MLP neurons of a small language model. Each row is named by its layer, matrix (gate and up: input weights; down: output weights) and neuron, and shows model dimensions 506-633. Each number is 200 + 20 x the weight over its row's rms, rounded and kept within 0 to 999. A neuron's up and down rows have the sign that makes its largest values positive.
After each neuron's rows is what it responds to, as a language model described it from the Wikipedia text at the highest values.

L4.gate1249,216,176,226,194,202,185,210,162,212,210,214,186,222,169,207,221,253,192,200,202,198,238,183,198,188,200,167,184,193,184,221,205,205,195,233,218,225,189,222,173,164,189,196,209,169,208,197,178,165,177,215,219,230,180,230,199,212,226,186,183,198,233,221,215,205,200,173,188,189,171,190,245,214,193,206,183,203,218,205,170,222,208,198,209,152,231,172,198,209,198,222,202,219,206,194,209,222,204,206,199,209,182,195,185,189,170,171,215,199,218,207,208,237,212,187,209,238,216,211,179,222,187,177,213,216,191,204,199
L4.up1249,183,166,204,193,207,190,200,195,195,214,208,214,228,234,198,186,210,175,191,199,216,166,210,209,237,175,187,191,182,191,164,193,195,203,193,230,211,202,221,233,173,198,189,185,177,244,209,197,221,202,165,180,204,273,182,172,182,205,209,177,185,189,258,194,219,220,213,215,179,188,187,197,211,182,179,215,214,209,175,223,228,225,201,245,191,218,175,149,183,205,235,187,223,183,191,179,193,212,204,197,209,200,193,212,216,207,186,201,190,192,231,183,204,201,179,199,205,224,246,176,199,192,208,161,197,196,233,177
L4.down1249,202,205,176,241,173,163,196,191,182,208,160,172,188,183,193,217,193,166,184,190,200,189,177,186,211,203,196,213,172,210,186,206,209,156,214,196,207,224,211,179,194,192,225,194,161,176,166,180,151,211,198,208,198,190,181,193,189,189,212,195,198,211,210,195,227,229,196,179,176,180,211,255,220,199,213,196,219,232,185,182,172,185,197,173,180,185,186,196,212,188,217,183,191,206,208,220,206,177,211,187,175,189,202,193,195,210,194,182,204,203,188,189,213,169,206,208,218,201,227,212,201,187,186,210,219,218,175,199
Responds to: Word-start fragments. First token of a word split into several pieces, often rare surnames or names (Tol-chard, Ku-hn, Ell-is, Cod-ewars), CJK first bytes, and some modifiers like mental, partial, hidden.

L2.gate314,208,207,206,213,187,183,189,202,213,183,232,214,206,207,191,180,229,207,208,199,210,208,205,174,186,200,213,182,170,206,177,201,187,210,211,207,219,216,188,226,233,205,211,184,175,190,221,215,181,183,207,201,185,179,213,207,193,213,188,189,219,166,211,216,215,186,203,201,217,189,224,206,217,185,206,217,195,231,154,212,202,207,200,169,229,206,178,187,183,186,214,182,217,177,193,184,173,184,181,190,185,201,206,180,196,181,214,223,178,186,183,194,175,237,210,200,223,194,234,198,232,188,157,224,163,180,197,215
L2.up314,218,163,187,189,202,218,170,236,210,192,199,192,183,181,252,213,207,183,237,192,218,205,186,192,214,186,204,207,237,178,170,195,188,201,192,188,217,192,186,212,186,212,222,229,217,217,153,186,170,221,215,231,228,209,162,170,215,206,204,219,214,194,190,179,190,172,198,173,206,178,205,224,181,170,220,222,191,187,197,166,175,223,195,204,189,200,191,221,179,255,232,155,193,194,181,166,205,226,210,180,191,191,191,231,232,183,183,200,187,203,260,218,161,189,196,169,227,179,176,169,211,201,177,218,188,205,172,216
L2.down314,186,200,216,188,215,201,172,202,225,178,195,182,220,204,217,242,225,226,199,200,208,175,211,202,192,201,201,187,215,192,196,189,173,193,192,197,181,220,178,200,175,203,214,198,226,221,218,183,191,196,202,193,201,229,231,188,231,191,195,196,215,210,176,186,180,192,211,226,211,185,179,198,178,167,187,202,203,181,198,183,228,225,210,174,194,206,195,195,190,193,210,206,197,196,169,196,234,236,208,187,231,202,216,181,221,206,183,154,185,195,240,202,202,215,167,193,200,237,171,208,207,216,195,202,181,198,195,221
Responds to: Compound-modifier words. Adjectives or nouns such as private, social and family that modify a following head noun (social media, Private Collection, family fortune), plus mid-word fragments of names and foreign words.

L4.gate128,198,174,173,172,202,201,184,178,203,219,230,156,172,202,182,209,206,164,178,203,184,199,173,215,215,232,163,210,238,216,186,191,204,178,218,191,199,210,198,202,197,203,215,166,214,193,206,224,179,176,209,158,206,217,184,199,201,177,212,203,172,180,177,224,192,244,191,210,179,195,201,249,218,166,219,213,194,221,155,223,175,188,183,187,179,213,187,187,218,177,195,186,212,171,155,190,220,198,210,163,219,205,170,187,183,162,200,206,221,206,209,222,183,177,187,182,172,170,204,217,189,242,174,158,204,208,201,167
L4.up128,149,207,150,216,217,178,185,199,194,191,166,229,193,217,198,204,250,246,197,174,207,190,175,237,193,214,199,168,138,188,196,189,188,191,211,202,237,210,232,187,183,178,192,234,189,193,217,238,199,182,170,191,200,232,199,209,226,205,219,220,214,239,171,188,183,221,202,238,194,190,210,185,204,184,201,205,194,208,164,213,227,203,168,210,198,230,236,168,225,196,204,189,230,207,198,192,207,183,223,201,230,223,187,197,167,183,190,165,210,215,199,166,184,171,189,217,168,209,184,197,197,212,214,205,195,191,216,225
L4.down128,158,202,186,197,199,179,195,167,192,171,201,167,210,230,205,194,191,185,199,219,226,212,187,206,198,203,167,222,174,203,209,206,167,201,248,213,180,233,198,180,176,220,166,172,233,188,198,184,241,203,222,194,201,194,233,222,193,177,215,222,192,239,203,243,181,208,221,188,233,185,183,207,195,175,199,188,178,189,170,199,191,208,232,198,152,191,208,190,218,196,182,164,220,209,174,206,219,154,216,221,185,194,205,216,199,218,182,212,211,169,146,194,225,184,222,174,189,168,204,207,175,215,195,185,228,207,207,218
Responds to: Colour words opening names. Colour words and other capitalized first word-pieces of compound names in tables and lists, e.g. Red Devils, Blackwood, Brewster, Yellow card; also number digits.

L5.gate772,220,209,172,169,162,182,181,185,150,182,199,189,190,204,229,230,167,176,199,205,221,211,225,223,187,215,214,221,195,190,231,237,206,229,216,198,235,174,223,232,173,169,148,217,195,226,168,210,205,218,219,193,213,181,208,189,164,204,210,199,212,160,191,200,194,162,235,212,205,209,213,186,201,217,214,200,202,187,185,212,263,189,184,176,204,202,220,189,171,233,206,216,155,203,193,222,204,200,214,234,224,188,162,204,198,217,215,213,224,176,213,188,226,215,197,189,224,210,177,222,213,200,220,183,195,198,224,182
L5.up772,180,228,170,195,213,188,180,174,205,214,231,177,222,195,216,200,187,222,203,173,193,211,178,226,153,188,238,182,200,229,243,178,164,206,200,185,201,220,177,173,214,208,204,220,191,197,196,192,155,189,214,156,213,185,201,215,215,235,233,201,177,205,174,194,209,230,182,184,155,249,190,215,185,193,192,180,219,220,166,202,210,223,216,234,150,193,215,219,168,214,151,200,189,220,253,200,192,213,204,211,208,180,206,203,199,181,198,183,192,187,192,195,202,218,182,218,181,190,204,177,207,195,194,163,220,184,250,203
L5.down772,199,194,207,204,168,213,197,211,202,222,194,182,189,238,202,198,221,199,186,161,194,183,217,214,227,205,215,217,211,196,211,195,201,182,203,190,212,197,171,212,223,250,213,207,213,251,220,193,209,184,223,219,203,174,195,188,203,208,212,212,229,184,207,254,200,171,199,230,207,198,216,201,253,202,195,179,199,187,205,167,221,146,191,218,180,206,189,194,184,190,198,198,178,179,162,193,217,173,216,154,180,205,190,222,196,176,177,179,172,194,223,206,192,180,207,224,194,207,211,194,212,199,248,189,195,176,177,215
Responds to: Domain adjectives and commas. Fires on commas ending clauses or list items and on domain-classifying modifiers before nouns, such as research, educational, cultural, academic, financial.

L2.gate32,176,221,197,186,225,238,214,214,218,185,233,202,218,205,182,229,247,190,173,236,200,169,146,195,169,179,154,219,150,182,209,204,163,235,218,207,208,215,235,155,184,176,210,126,211,209,200,235,160,228,188,204,201,188,181,199,170,174,197,205,190,219,204,180,167,212,222,178,198,177,203,169,241,198,182,222,187,189,215,193,197,223,193,181,197,218,212,198,226,206,214,177,203,201,215,199,172,208,186,156,243,186,188,180,200,187,198,214,208,210,232,203,215,235,224,183,187,170,170,223,198,214,217,158,189,208,184,171
L2.up32,172,237,177,222,232,187,173,209,179,205,193,182,212,247,171,185,208,168,210,184,203,195,179,200,202,221,177,203,188,182,220,192,191,190,205,222,162,168,203,192,187,178,198,216,182,206,189,227,206,210,193,189,208,171,224,193,201,163,194,182,199,219,229,181,216,194,200,218,195,207,213,207,235,214,187,197,185,204,217,215,243,204,183,200,197,204,210,209,201,179,215,177,162,215,207,231,164,174,210,174,201,183,180,186,163,195,204,179,195,216,218,186,208,206,219,153,179,205,192,177,186,195,196,221,225,207,215,217
L2.down32,226,172,162,193,193,215,199,252,230,219,226,182,193,215,201,186,189,208,208,184,191,229,190,167,170,167,207,194,212,196,169,219,178,181,209,231,187,201,249,204,219,195,215,181,189,162,164,192,186,177,172,191,183,184,198,189,192,215,225,209,207,215,218,183,224,187,185,239,179,199,198,176,205,206,200,200,185,208,209,237,207,199,223,215,209,191,206,206,201,245,229,190,203,232,218,180,174,201,199,222,182,234,185,205,199,210,218,207,217,203,239,206,212,199,153,181,182,190,198,182,226,209,199,184,169,211,222,221
Responds to: Start of multiword names. First word of capitalized multiword proper names (places, titles, teams), especially color or direction words, such as Green River, New York, West Germany.